Weights of a small transformer language model: vocabulary 21099.
MLP neurons of a small language model. Each row is named by its layer, matrix (gate and up: input weights; down: output weights) and neuron, and shows model dimensions 496-751. Each number is 500 + 50 x the weight over its row's rms, rounded and kept within 0 to 999. Numbers have three digits each. A neuron's up and down rows have the sign that makes its largest values positive.
After each neuron's rows, "fires on" lists the tokens most often at its 100 highest values on Wikipedia text that the model never trained on.

L3.gate1075:437487606533470530507513419619507482371482394466580482556447493495449521508528473500462520581547520476511490456479567543467484506475547559544486456456538561435579510524428478398458462528429457476500510503463472521583548543548508494535472486480509562405546560519409511448593519572517447518451460508583489570521516445534592574440546552473519569583496445482514556522420471470463483520513445560487533536517519474611605481552539454478551498502435481547488452533509409452513515523492531406603463515580506504448565582440593461542461431463386383513582469455510557485469471502496451488490476488558555611543429548566477472555486462511512515460496417508441483512502413551423528448541490522562436524497568495546537442419443492489593484537502495471533437456535473553520493474465475
L3.up1075:497463454495479478453585497516433495485470563547541471482437556588533437468541544567510521582464450492413577494557554576499547600510537482403516442475582502560490542586525584502535460607468433522620534539507545472481524522430500504556468481494473471495422460570390501479492437552408558480540452570448623463560587473573509462601528486462449535509472452427499482459474457461461506439459382567466460431517574509543415453507501449451403445586470444487522484502520425525532493425454428598393533657559448469432512474575526514485530502528472516440485509512474525468517488496395515526593508506437463429555536556501484474490515421549482469468554433472550391539423528494489532600582500420529493479573475506419520489535503525546507566501603525539473521482563543474526516538559491
L3.down1075:448513416533452586453568561600482479410572477525480542433457526459453452556481616549554558461495555525440474433428513478449439374462466495622527548567565439563536521643466582432548516592513432546538479462603563544552474516488508537496468446481511515498473399512548526485475511566510504568457438531488512512446487528455558509534539560563515570443592439588399565407552513509525513522509476575456404493469522573510601468445527547517433542496445503544500535446456491517439521403611499593553482572547406574484626534516577533539458461471473468469517531457497459400461485484557521445516443520512532519493510575507523494577583486559463437564512476477487531473462487460548578522638548416533479506559509557421434479447509540493426494604445540467513434465511496463523488475566476
fires on: " by", ":", " won", ";", " starring", " lost"

L6.gate1505:494495525468499434437467528567504537505603431447536455514523442517536490450422506439491502417647500466543487459553509504509477468518495546500576533564431505541490505473488450487447569546457517542480530488492478497474480431518557465471471538605416520407493448564483530532483590500610519502442463510431408474522488582475551490533594454559581413411513519432404547460388599517489525594441532457576515533502514510447477541513504517480534517498494526473522487457467398499495487547431503443461433561523592599492518497554509521442476577504505520586405552404518514451446462462481502420457579527403511475467540532442619449521432535487590547465510549452521451516465436556504573432459552458498488552573559505463584419515509493589539499495509518450490490578558492485474510409534517
L6.up1505:522596527566532544506489525540531497522514494497501556441488471569442559502519595399476588509460450544467513457484591492607503459502522529428579559510430539494395540438556545500518472445493416472621440591550445443456512477535554481577483505505494498451469424458479535568438487467510532522463489547478444478541469512458498473467533538576565520531481558445479522478585509454546461474447547469479484468506564560519431537476469542572562511553427492497435468419568484494476480543477487526493476492499508402488503591480434535501487455492548465355414378527552431442517575463535453519514508517461562549516588500488576427477449532564426604546504523480540429522492475507476537517414556485432642488516395527484541465558519511490471489497571505535471484453492445488535490461583567
L6.down1505:468524505501576494511509605482542580492450487452470462388469513501466515467462529549542437481485483571462497521575536453477425522527493458553616475499538503511573431509460391487437494398439518532567455513510539479474465494507494566518454497492532474471563430516456546494542481521567514544526499405571488492560424544514496442500486454531475428408433574471465531410484448527510490495478528460610546515449475502528585525419576462463505430542412520486520462546505446516432461523611532427576569528503513478572594576596475383443489514574490573508516461489417492357456515483575477442454544565495456456504530536510486495492483490518617509495448395469534436482491456383526508528453566516542473491549529564451500451497538521439516569551500513520501577569557523505567546373612531
fires on: ")", ",", " (", "),", " or", " also"

L3.gate1240:412564430549510601574557519457563552488404490509446529516481450588583496484537516526547478471428487500511578413565470449544517571585524544456446498543445416512458488502525503503558487460502534495508522502515524472499429538508399562503479488574449530493558479485451484443567509540492463535510465617407474492449455552483520462463608450482462542551471563556524537483474475513355525601554445421532491553502461440480481485541511559495563477509507422639501441497506522476585442477484510555505517526499621503451496477560544515459500487443432566509492510562553497454512542451494450491524579496460470541513460545541478499489443507519508521361502556617440487567521496455577640459543541437494464530620412410487538417489525565474473525482486464537488479547514482499449507520554471
L3.up1240:550518445488430575556546534519540545467457507547503462434482572559508554535539478513540565460487507479500512513580448530501440565499515438510501404520388573441457512605483514593505578445499498526497577614539492526487444543498524522443472582525496469504559490421496547484496566479601540532503574564477521442443516449502504505453466518541523479488487529520551534485458525457501484450477506468517521446523593628415497467488470540565570453537397517461466482529530563508551654451465443408481361617582505418458567570496517560501446525486551534475528489492481468398536490548473509565583529618576439501617454506379478482533382566568505499504544526547477506540529522466432502506529458399507539538493384452372486563477494547519496483508553517589499488470492551492491465432543613
L3.down1240:508508432513513450531598474468483456445397492507530550431482522486522516499422520453473486493524538542557568530471509492527416523496451482425562474481491504486486533468560500417461490414371496578634469528454497514559467549493417563485589542461486462479470411470450485435500536403506538470577611555464443481528530427466468541498505469509524586539479448559513534490581437534455608440491462458504492578499509572470543472516556535526531435578491458451542514497516527453559493494477505507486547623488526502456565435506530468564569536477497445527443527415496480545565505541493528520599479477539465514590362533493489518486482510516437473446421554496468499476492556293481460524475484408461514504421537533495494497478463484529507487499466528460494479533504478426514603544499533
fires on: "),", " such", "\",", " (", "\"", " called"

L3.gate327:553652486518382525527523571460428544491486453493523548515496525510464537464547509496468521477531458426491558499581571516451444466446525499447475498468422581532365600486548490455523425557485432466485483436535556536565613499533507441514516503394500383471540461553489454495521513549516455604477581571567554568598555483555417431435472542503477437578498454463524511509418463499470469580540436429616491514564593433494528469538453503434533422512557499457418535521473521523469532405425371520513480612514543438434552432514461439485439564421505470474485407513469436525525547534405550462477520573425427566508584595454434492517526490455577509474450559490430470543508545503413553475520567454527517517460508493470573534528483481441519475544573512383507468530496477469488466533474391
L3.up327:500588475496461535472575565573459488458655551614468430489475536487516504581508530471480478460498444599422572443560596599553504524436536527556460592426423507478533525468561470562434435502539430490482513488453436519500486626542524489472555461525501528428623461512434586539503470504406614616490395573543482413469531521493529506508498522537521552584518438503504427510481476506555616524562449515477488459607482399443592501439498550419473607509527552478510472541553471417532483582487546556442601504537479477379541490483556497490465493533469389446513479534519519454515559494524528489549484492451492548509574506493499599436498443426394600484478469403526444501525494482392603579472552595525519485553430447478514542495437555549524456481488494530447467516443540524516492544521529
L3.down327:485493442488439501551436562501451479535401544541483570443424479519453467567477598487494475584469426423502460545484412563438529455479473477504534533493469431532437520436493476539587466465466552434508574520540594522506483473455504515559468551452495545505487462508438484501419492443528478520607527537470570509565488531495530478518466478484556485507643564519518562482501557498518531507576447489505431524500499458515494521511433553628578524515567463514475486435505543559447591467497436433527464497573607497550516556507346538468492579574594508435553498506504505573551490580473491507441486555528513495489447625621471454376519575461541538359463432535419525488418572517538553535588463380471457389549518528541430519500515563514398550489547515559581430551525541434499368426540424
fires on: ",", "\n", " |", " (", ")"

L6.gate1033:425475578495465558433470473517463427522575528486532518531521592532485570532481466496501469419598475491581466398538545540440492554489523538505439526575521551572509424506539444579494546569503462462475478531405477414543477528519467555529575523530511484544537590424550477426482416514510416521467492497503410517534448488451512445502488533570472561523387507539565499562611473500519409366455451507426421471531534495579487509514496514467459532457553468562495431567558438474555462402509506462620488419499457539508455506459534542410509432489369441527518509529502494446501421406524520465464510467528370498449440523550442584575441471553531475480592550581486519523463359545505533498452500495575638457502540459459492587512517564487442534507487493386504412480423549426433506516578568
L6.up1033:440549492420474513426501500435482557436485461503532405505500436571464464537526495505549521469501492426391529511454489554529541385527435539501495546540515584511431553512499452515478489462516467439464439512461473552491664482442493405584422461570571461512530658462554459502530509500595483526485452493578552463526517482529444488505492448399445474508487522489526470508585525532531532469598539565532509513475459528533453491522526491539482514559567516611435514486622469408475607458481453491508514458460431542458440498459536516509457464522523523482441509382491517535431372451589557414474449470507540546454490469564479550505585553516469530463517528455639591573487498500482472510467523563531537541557488454637533460463558444575474481432532554434480537470470512480498453443474460
L6.down1033:459495518524614518565519547425594482440519492465496442465473495500539590540521501551563547510573437444494474518474469524454571475541535458545449523495470510579531625460503463485513508598617447424473604487478458629492466527553507556463549469498503499523441495529450536484435595525557506409525503553484588539531545539539555533551449513469423441485521534474545457428388538394450536475442501517466451490433437450521418501534533552514524578479433507529560492401513513437535522425505581512425534515467442462537477494460554467531435496502493516503598413569540521363434569497515498490411389481550507549489571442497428591355397471457549537424454547501538633479502425532516561530493589523464489552482474521520415503515513498496597519516535503508433606452515451515478483538516532
fires on: " of", " a", "|", " to", " from"

L6.gate2152:436510402514411521528616466529468479464438446459605552564524470567561374510516504535459560483499453482428582448528446469545494559381443511498466565485502446520564521500535457548508571498489554499429505513484502482453430521479492535453432513549444392526510527523449520540473491421518519501500588435421486554520537511589512561423513590466443579590437544458572491516499489409393451554536501614496486468586525459490462476415505513528477486413512456506587461550505426477461500426480523506484477520501452420532429538519470526509533390450372452439473440480531516374521489459524525569550475434528571524518531586553494539569554468417615418530413501545445496419528583578389472513604507537523605494615545402392492460493474542494471455463486561503502452518443469511565474499501525
L6.up2152:487548504517433484444498401518475451471432463565487513412527518527450468533496579590486396506476571315430491410455512430499419517445478518512463504502512532498472500465591469517522422484473528481542452547414428536545528406554585524525539477467578435429532553473574528505480584561419480527478417522499475496576460459496462558453493496502470505507503371548507478598521449511505463475560583481521451436468445536465520479443452598548469551483456478609458477445598589471464475452505394494422491392633400487563590497444533554455530457522540460492549419469523447522418334509505524439526516521527536488571577476584541488521554547553449428552448534536554466449439487503466458493480454586382549427540526530519492543419426495505494538526630459483549496503470491440493473408504511
L6.down2152:572543518476469471556519467496496518399427474495581511548465550526476459530499555442500523468431513508401454508495500560564491395448496440523456482452454462569470500498497533594447611409532481496453570544517518555544506494569495464422525463474464526525607526491593506526512514533524495512502475513545605542528560468495496449589498459474583491483599428462467534467450534491504496522502527534429452459433433449520451530394561453433527525487480441469518541522469515569500589527477685488537538578601435522469501526446541628486568586498485470522544509498539487501458395532521479570649448502543473567511504570446479485521546551509499442473514617523569512446519444533525520580520490470546593443561407498506526506478434571550517610544485653502470515527559478526423482472530485
fires on: " from", " received", " a", " awarded", " won", ":"

L3.gate1146:523554477609504577433571436491468537565451480470579451522500459528486480485558525441466487555518502468483470532557438479440468555532515528526534524516401508439497524488503405484419426465461483491525480482488491516486513477510526615541516442405457423537560493429517516493547572455437529499478531460492506489586493555547520531471451468532482504557634519500466537455443408531503508507528519477503442381474487536523527494613445520533544465367535461491444539536541411499450517498412450575511546601552555555517560555457447449501490547505501388459490496504512497519504562539534556475471529502470460569415569610480439496454494463514470468510486552464502421500528542487476518414522524452542535471520552433468454467496499542439480508526505507451465462567494547488522492470502478
L3.up1146:477510431428484510408490591464410503485605482537531614452548615529551324512453405414461485444466536514426496458479575534616503462478462482580480642402447495443437460472445527561480497537458456563502555400463544487534412601501510552501607513525414535436468567522518459452510550511520602533477474525541576488479490533533478508590466487454546515575530407528494451494459399454531514530501497579523555545525419512456615462410543470437512537570425530494450500559531488515563495479460558482534515521543453555543459483485493484499503415524469543492503484524503456462510515492456551504493531454515542500539530520479350446514435521461434529577498460560482586541502478492461508393517551611561510491434541457505478529557508520590486464569510540463459575479498523484483463512475512
L3.down1146:390397527507413548425447492361484497530449493403530559423485539494555514564438514475437408472529562496516516584513465516449519443544548540579551405439586351411429561474453515507514509497441494493548558506455503534524521446485534515434553430545467532633476531486485477542479478571551516437528477573546457507481505549423523525490521505461427472396503591515514537517500501410522391452513568507479470582485503462533493481508481493391584521519615481533485462533442460573429514493496496488487499493586565483630506503540447509549417519494445528544490544519450559502513548431509510446464446498485535531512531488600508488438524574442523480446516454494499504476523560609531488491525544507447553584550617444520505522486523508585561583376397469536443522470443508565496478587603445
fires on: " and", " or", " |", ",", " &"

L6.gate1036:451531474462493481514523464469485511555509483550483505486474532493450534433439522447520577473491438428482580568499521519548486467585453457533490525537471492476475337491347481512564488473423480388493510431429503444442509488501490419490495440520451559507412464566443505426542507513471548474470442474558568458576405518416536488532587530546550497514544529362524578443486505531459499591509600445546474494541546501476503499514473514491570408444443496556463478494531508472447532522493439528498568527538510441454521494502441508471555498579461493434494446527449492450476533473543578536529476570528511504513521562452476462424476572432535556431464549520456526547486535535555583427564538502440478443484477429423462513505494566432401537453579473528523456551506495409444515493509432
L6.up1036:337504434472560572504484488536571582503571457498465519491391522539426515513460351484586458534593547518487477483469492433554545456404478535503524572529552571471597551474478474410425490516508473582547576463562533489557510507468519543429470517534480500414525464508532450521533469441434432491518504473456489444508533529571460539550520481500481368560584511547517544418528554525534567471569528412421507506464446438436485489575452413502452513529447445538436522544470520477472396554419578434507463501420423533533497453386511481607520423501511448533409500504501501517483549534541375424530448569421478486499608469529469500394422504525447527548502476505429521522549383522478546611599453502474476542494574501449535460468511482492411398499452557514515537493506449508555474545489404
L6.down1036:520458460485407469493496527555442531467468578488512421453481487495462457502411530520422463560492447509526602495588460562463552534547491570614510503470452479531501496484600496416550436495543493497420507497432525468460420501443520493539530475519515464454478494555542461426500549484506549442534492449481534508439459589500598398459520488569437470442446506539516562455500542552479597489510533538532483563479550486479424374436469500492533458555515406512464435471453626363527546522550515456535507536551487426428442406512407601536490446569514507439492604570432555498516587347504478438551458479469471551481550464514490431459521527440520473509586462396491500501577370294507470548464474510454419518493580442488602497435513557536590448493553525460566497561438525557497444465527417
fires on: " was", " is", " on"

L3.gate1837:432437556557540459516451431506477554574511471439546498467420481490529380453459588520568473486445525492498520528497425599539493488513617462479503513527466469488548459480521492590450557389576542496536493447563572491480537486498480479491493520527517582533537449554571536402482462500523504523501454474509476462500434442550487587498410566457560551517604505503445540452446545451541555428472442330539642493545469461502519491525524423468530368422563487463547516504519417466515450494510506456480519508559524500455517539520531470494531464490432524532492506475584494584402505492488500477486430514482519471502459548502510544534493424459542470484447497513524472500474570568449507463520512502450461443440544509522520520482506484436557552469487441408526559517435418533429536528522461
L3.up1837:508535438576572437451449434512489519472511478414535440516547434592525579555501501485603515506466501549483459541558497550565559562475508474548518460594529466423414519421517469468563547524553549486397465516432535501429370526531464478427497532550470494527470526420539450468472470540505572519457550562374491501490491497423509521447517503533536518419607534523518470482455548438499491477440441502473518461549449510563419544550464566508555510429496456443520459535454528499452438525512499435465479508567480494549442468522484601428485492477498490513460509446476520489494452428522589534478389557477462535523456576510568529438555629481489472502547483546606435560509542488532525580463546528456486504596522375426517430495544475516518529503457558528500539567534502443568476600506548
L3.down1837:551516482530549518556548588482372473558483564543486612536561466480448505572548553515492431540506448493576480456415489623517482534338477502516450509506527564484548649551569517522574452500419534547435465479500421590481611484448537443538472457442495404511539584494462488544459549455490552561504520579466511405378500484575540428472507557563517465505397542506553487503556502529472580502488462561467546466533532519484530454529505490575463559439540480468548464531491543562491576532537489372439465619477489599458513525499525480420471554511491470569463580526488562499490540501517507443532543458514433391517438526448453455514479515471402546511569418478423562514560434429506541580566473451564514508497446621385469512567554549474537512506459507584470507492419373541508452507523536
fires on: " ", "2", "s", " with"

L6.gate2149:515482537555527513510456590509563547470504497507390534475515506459483465419527555438507418570502524395538500538593527501506544532503559502515431595574470490582495469425496462522566486501540507485461431454450521479536473460446473526513511466538468523517511490465583409541621493598590490498553530494512427518590539523450491578490493497550510523449542566469536596550500542519500460496587464471493523433433478395459489488574498489448547403629469555498481545424605353464467523471470520532575455549560551409436553525590482471501540569500580516445557526489531443489524549513532523445492474478370539554530493495545448475446440505446476553548500504524479521554497423497462592499497454379534488453499517569519570530454536531530444493508514479437539456466553532404565468448484535
L6.up2149:472483471549518476519658433544507550443478433499581509574540549466529550516542455567454574440450545548442534473470499548426483467556508552561433454490599514550510479470440424566536383514489454530530479480599528503402543458492555558463537562494476494579480483420558468566379599497466401498517437500509504438579454568446473576525537440431501523551518511483437546463406480477531521502528522507501469533430472519454534483539603473477460608494440504496496501426499496465447480534552533448501527509511422521511518405387501476543500530543499530477477547572528566486481546451547531566536468484461500465527567527512403508461493499431475594448406481521549493468410513497551563527495454524389472430465485427492471441536485523396537446484491548509564565548513544576507529511516610
L6.down2149:528509501423534395488453646478365497547467528499459556417472578513561462469577558424460527604574462475547396514555452552491535539552454572484549538469489581563544507452577452447468522469557488447467461377532536531491492510522516513499468492484433511500509512572465499443552461499521501514490506531573483527522474614436565540530449525536552531478612490424462493428588521644525580490487586531503492446512550534498514347501563535515461462539497536508422556455430492502528531488506474479548399506492501513445471497472476491502559547548505505499586466529501564440584501519523515494472525410438521538447417519551524521433442497514499525587542413448484479605470523387564467499504524425536408529589542561468613515477486513584431466652539475504448503412477524503446552437531442
fires on: " ", " that", " was", " st", " which"

L3.gate75:547660517523455549478505497540511414515522485413558521498483485539457517481456388529524550541531506472504563615497534563405567553498479557527434420550474543397488556561468549426472565503482493495491558570492509449526589569526475426470536480444487461531493512456543593526517538414544492481536536577446487495567472619582471572549478536484566525456510474518500522638459405367568446476451521476516485497548560453595538461458461448393538507473496441475511517570486547605428552456529499334573479505632456497495550554412532391571518486470428442479527451474487469386424540464530515476546533536583474499584471527499483507406472554450561471396522484545533437639476441517508570445501486458483495464509504498547492574430363507444466438476470428505446511502468515436535509544485538
L3.up75:496517589569433507541461430569467557431447512472514545518598527503438446427483461460441557507554494441516526506539531636592458481420531544548485456515462465479453483508412493447553426468450528586415536564538535481463391511454645521499586572477427530463490449626522525647435500460595534404505469515504562562510504537597472546480533470522497575525503548543563496512422387555475571431477496562529534560438517439524500496493509451438595480445655559448459519482458507470509472506521505510425470521412477481462492415515480464461524512499548536520421538473484539446421551527460432540513496575499516493578515476477440528519526524376497487486578419503454480508559469537483540471493491374498548481429491495455531477472521476395503489502548613514510568488622531513449490547436453
L3.down75:504468501544414567498474519510532488471484537516514547569493464541436484550530452518464640526514508536548575453500540547554452446468545534570433472505550554501500496535553468438491561513482568448600527509549521525505576511522428480413500601440432456480486440502565478495403575475543426564514475542538446490553447500500533546543455539515484463439488399622449527532430574449547637520448456480457508467508539455508490500484486457548460439507489464572541647529435462519467590441494476445484410583497476560489457540486496447489515427509486468490551451540511555511482515621500422547509512537526549503565570568496445514467561573437497497488457469476413619522551429390489515449452475446549514501568558562452564480511617468450514432644525421533560498490482498502445523459410491
fires on: ":", " |", ";", "):"

L3.gate1834:486534520495424523526508451401465560401482466506508527524526464529472542507456480467475592547489494461471587425645500485519385481513483520461611560464392536513552603553489453457549451532479530520514448578570550481495576409523467477489564588442440500412512512585467532499522613499534467562518433500551486475629679508521478499530515485505533479515474460476507514522374450456585499539494495499527380482627481575518523453454556500479554485460478541412467547521492492455498520558585439526490469579507530474454523457495553386493474509441515479510363531511509453513429554513396481534478593497522491544509515534462468423537466538452467542498502403516555553515484516529474539488413555418599509627440486504454477489499461502430480477552503477438589473501478512476543490594495393
L3.up1834:509569436552483557555486475545460543489578508494482380540444531530535475600417505536466546516512494415481431575537504463454481444448513536528554553564514453511560587491564549418531453601459368609432451553556469500515580401560605461514654523461455444455497483534457529569533598410506508517582538593513521551508520503578486497533582429578514482518412385523547494550419364416533463443469459603500498462545446467529582564493506559509493549537509551418444483447466455508490521494527560545523479587555513450415442528443470399530448548570515526454515525437449364537506574501514451521573484526443553572511545528554452503418591454393475458442388430486532599462567587524434593499450515573507536534491492461491463538455377514475538562506506449413438531497510619457473553476423413
L3.down1834:459545399459426460557508562519528493527438542600555495487369474490459526512537479453476526486425604445433497541491443490480439528492563478486447445532486499575478507454527483459521474455521415461496562501565450440432576493478526372518517556517494408522510449530584439462452476418505468597555511519539553490519524457529582505451502399582501578485513493515477539461401523502554510522510432588560454492492422437450515515559437497417512471514425524525521506530471516562474577529429506482431489535522520595486541478483432472491456513544452570522596553479502542545452559556508433552596454559486547476509460569503510473406569571444538475438402510440438550441454415494462590549527481451486440453549539425551523586522494467614499471622581414472532495497548529495462487397505451
fires on: ";", " |", ",", " as"

L6.gate2246:546522571566512527558545474509537511540503508458563427513569536442480456595519534525597538499518446520523486576506526463542536521511463486485425457581484373481504426561481491425520586402466511457376510494485512426472421474421454447534550476410522537544513481561526481461466519479462412542442545485481544445469562530579480505466483512479515601492472466434562577447409521539504522462474484466463471497467477474480557533559531455480495476467593572410495563474498524443381543533474564495550526525535489491542449436515514516487507460568555556485487505510425479522539476520554496525406502458505526441459508540437498496512501564460573462487498613520554433491439472559560495489438479440452517492468484345505514448455507612321519469392441507518434479559517485497395469487480497
L6.up2246:474516449507502551588474538523565495638521524430476497531471553499476507466655484521566490517482418603533499506445524519547486489534499502390514510573426532398510474481517456584489526465412568591490502487523456438473503444526511551600597547491545528547505509513442473505481527461510483519509455459488508418466550473446461462525525508523603494485484440520570546529512488431464474582547420432541514463489626509585501477407608509429433485519616527412575486524461622482577472524502445478588485465531479541594505517427522489552432429451555585473407543411489466506505520474508436505377486512498397489574543443499602431411469474457573484620428494523515471520568474518472463529509409555460472512492393508529424476477493494530551496480358453498511492531544592573536544583463506
L6.down2246:415488533507415489537548398423499477440525511458464534539444489570423502497480458559452491475475470482551574434439609536451523499533380465451467505532415485548515583497457477511552507554469475501538475476469517470479528472552500538444455567517515494494489467529516457497548457502521517589542464550527541496453467513518570510450498437540473581421525478497462516458540545518513542515425519532421494511454440505468375486409481509556475455426560483471526617504447496475357474452519494455525526516529430512561484573394472547525553535538525489482497615517444530486472451554541551423582473477534501527579554544521512550635538551462525515440508517520461490458513451380462479424456489503485544486525567472476601473469535509481473553689500527432453523492486526555450391453418589
fires on: " to", " ", " of", "Climate", " on"

L6.gate1971:476593457501565487513460561492386433540521559539578500519477460480530599539497503512395545449517504512522490465458521553505517528525516501550541427468501465526515559491516568389493545570492471462590447475472408548604450563588456429530583484548463482509536444579433532593477453548535517523445483510477461374544453473532578467404572519425460451509584576573490470454459552466520474632409435470484471526477544490475422518502554475532515465524470506505469477519448453507571472488561473547540548525553558523514495611537484534420530497505535549520470419457503498464495612466515516493487474479528538460530438526437542537445484485521491477474476559603431427556542534517441501540424606562567516626416544496510490567504477471573527539501532504479563519457432445457500466519523440
L6.up1971:501446574452520416471478533443520504591434536467446602518508526480485585387506426534523586418488474532637593552558645541539494451489518505473512500501572469560507508577507492485477567480507506465458540478463542468478495504464517567409494446404442510479489447580550497596458485505507375604498624432552451503442524485566487509434501532494494449458454507538516488478497551494556522554569492483518504480448585488445458450436419506471480368464453505559536515468474443457491517483458599516427551484575492567568543426539554596508504584591458434415540435470481503401459478520489524537545425477540454499593531541429553533464524454443514566586610513494482537487508482512452428430468534495578612481475521446507479550430521467478421451440444529466553432545409480566420529511524497
L6.down1971:515504534442452520462613620551466483345599441516531499562561536523455526562492482521467477472416483540519424450463413480503521487472507467597533448526460427504476542541503437454483527570505525588510542529450518487478440492554493459473449487612475537485534489511488441506545434474459485514413574510533423503553513458560549582477486488601500612551404519549521574551478517522483450501483492467414494522531469507461503485577578528502570514429521499514536504522574482537475389496520507600534510534515479586442562511440543574541502549457479490536452613536399453478551538540615520493534523503537471539482491426502470515505495564527493457494462374522517536503484523667415472499495600475404436473517497490448558435455521513477518467557465440458525520497540487474560496446486559
fires on: " ", " \"", "-", "ur"

L6.gate1662:477473489536566468450510571506450395494511495606475532530469405519406513466443457462556550475494535492503473425587410552566471463544410415491514553439568554565500398591468504507465443516531555522536507592565492515503543447526393471448594560433511510383500450488545512550505515519644524537525528486542564368499531526432451531510512502578471509510484516479443576432459499449478513532452440399522499503462483608460439540523527438484516441509583465376491488433477415514572454591521489441624418573452540530518395467416527504576529494499504628535521470569467560604459596505560396525582561591444434446580553492478539587522439458584526509542476475595458540516429532486488465447583468520476567521543441551448503533507565588471528563465550483454475465498435423425406431514609485
L6.up1662:438566482506656521477448470464570429531503530379417514553530463544563530500523479502429458406507529531439519504428509515540446491581412482447540458481510388584466421482511649582471500583536530464468505514573433507470448427481421485491547556559545521561515517497530514442536485550468491533436565502472505409503501479427409465524491629554462511588576566513518415552531418495310559469427465504484484532551473529501505616438479401450587529580497469482509513472503531512490460498468580460523488538538406498493598487433414535446509507563532527515432572513477517453510478438517606508490565470430410479462437515520499591468559450466605471471536556513504468484425578513492493537610496416527507455494430561528523492502541534483626473442510502550519559479503472479384574531598509
L6.down1662:567377500442496508467493485552455557497510468538491499491455531494567515556474520456571497541481494577572502534504486518475480481490467493525537468449601534452476528569501424440533478543555461514555560582505483424583478462506510467559460430444466461491522581493455488475495526515521532559515412533424527473532480501478522510522482517496479451449456482477482578534506541486564511467478536480504475497439583483460528492463490469589539533442469478506454641550493513553443446501584428509446520420414502525522530511396547471421495509491473487536569529486458485479456503700491470582484477484397450586534525507498484474520456505625351440500437522513498531458546493337578514450595436534528528444559522504481534510502473486481528553697481529415450422541551527463511515578432506
fires on: ".", " ", "2"

L3.gate1993:492468457469501598557527498397502479330504464501533456520542462583444474563492528510518499556522446514517484478351501508441550500500455524515479541515489525506574537478532522568514506487477526499469479455604477376463549497439390479467491530422453468468587502576469422428514515445517483532557424512624516534529508516477541539463527420483497545505466450485535566497460499428497604408513531509497490477479481495511579433513571457515487453499594475527479469429559489499545523486481550495590593467523458551511482470473414435519478455500496564470413478505487504581460454486475441496540502528505492524421565504535525545531532607551468589545467374607563568576372497601527562484501471503485520490556502481497460441490452451514447419524430439526436546480473428480477569533493542
L3.up1993:481492560542509504474451456567453414417510544491440489518618438558512460531556539522546615442636481522547447481484457398503450541498568561546449522558510507444456474494409480413611551461471523438394475544547435494444356383394484424526585632527513530477430547489484521553565534425538536492494390521481558509528439453458484526400635579517518439489481510538508510494494486526508583514411554535497470404546495517475495547553490423615620538561506558538467525502464631445476554460527514513462478511475442561489464458520551537339497494585544438536437536476434407540439506456478509548459415530556528509493496516552478559487557615519444415525488449461513544451553482477595489462385529450529511473472483434512508507467523475556387506504471534433483543463521527468487422481457515
L3.down1993:440511506537525511496459569490531469461537520574463519519406548552470470446521492489580505417596495545523452581463494473474487486452501425408449535477475436443471510512527523463564503620398551398552481504561485493477492550486488492496533552670530483531435507528473484457477402506501528507477580591491561548535519392491456542500442633646462555463494477519453563460475611504470534603460518451449539520565580485516498592571515531510546452490487461457481498500536549461492537482526423505465434517530486523515454465597565490500460523491551568492446450574510530546466558585474488494492398570482500500561503545530530506509483599507558522545577474528520443542498509474386535440490496502578600555499470532481552509454564534518362440518564474532509481436435474456495437424426518
fires on: " ", " |", ";", ":", "5", "2"

L6.gate658:498559476416540514565530525515435413484486446528515634527484522482509544470527468527556531471543516455475547543551516554445440472542509495565517431481523473514513438602444445495557523482504505485432525460456493471510517519448510481517508535431579563513379486565485467577437550546484548593472509556519480532516447497606563558525498485489418537469490408435490486533537387470433484486507499477531446570536524566532556448467476423469542429536487478523493540508511505535517490555561456529499504514483429388506435371516468404445460541396368559526461598484411507360565523486456555551515509478510531552504480597503457451469575482428562475439493570529525464470496544508449506453528449500533569567458480432577461431493470435493536547467410532459492549479524562500493563528551457
L6.up658:473556472393463495416437491405477501569535507433587503436588522536486582481557469553496556507489487542490540453485524522468452466505430409502589503490576550533460509474502477528545590547502530572625551434555571509395444528400533567451491523461495506514529523431543563513521549431497529509500490524495505479493486546511453538474535520571491459483400480577524553578427392602418477576556502471501478424524521539497494589526413542494448470467493501351528527616467422498581478456500479484436481488578486405559572529520484523535521516485452517534563483513451517478444569518595508597528451524510472466544485508489490524425603435469535518543519546550506556466535440521493495444450464584514513542573604513533456547586509526477532496440463577577440486586383537468460464487520468
L6.down658:494539514469530415425535380566508518438549471489411586470473415449576475519408449487456541465483467565580481503575509519534552460466460442548500550553507448526479457491515545486477417523550576505599541454556508476557525516463549492485498543447451531484520542477545441482416495540516421514446461499442399492497572460508483587514468539503508486506487557536458492506531470556546526480560579513514511528492484526490535525580513435498517539439459542556461525440498399576513497376459491471553513530457489475521493584396498523480465555475497543520504516539570427547561505494515521599454501572528484449487513535538463509536509563507527484583421538523478611538553622761428530564525612487422484451489580526485516534549456501516509563427502497502520503519485493453439533429587484
fires on: " \"", " '", "-", " at"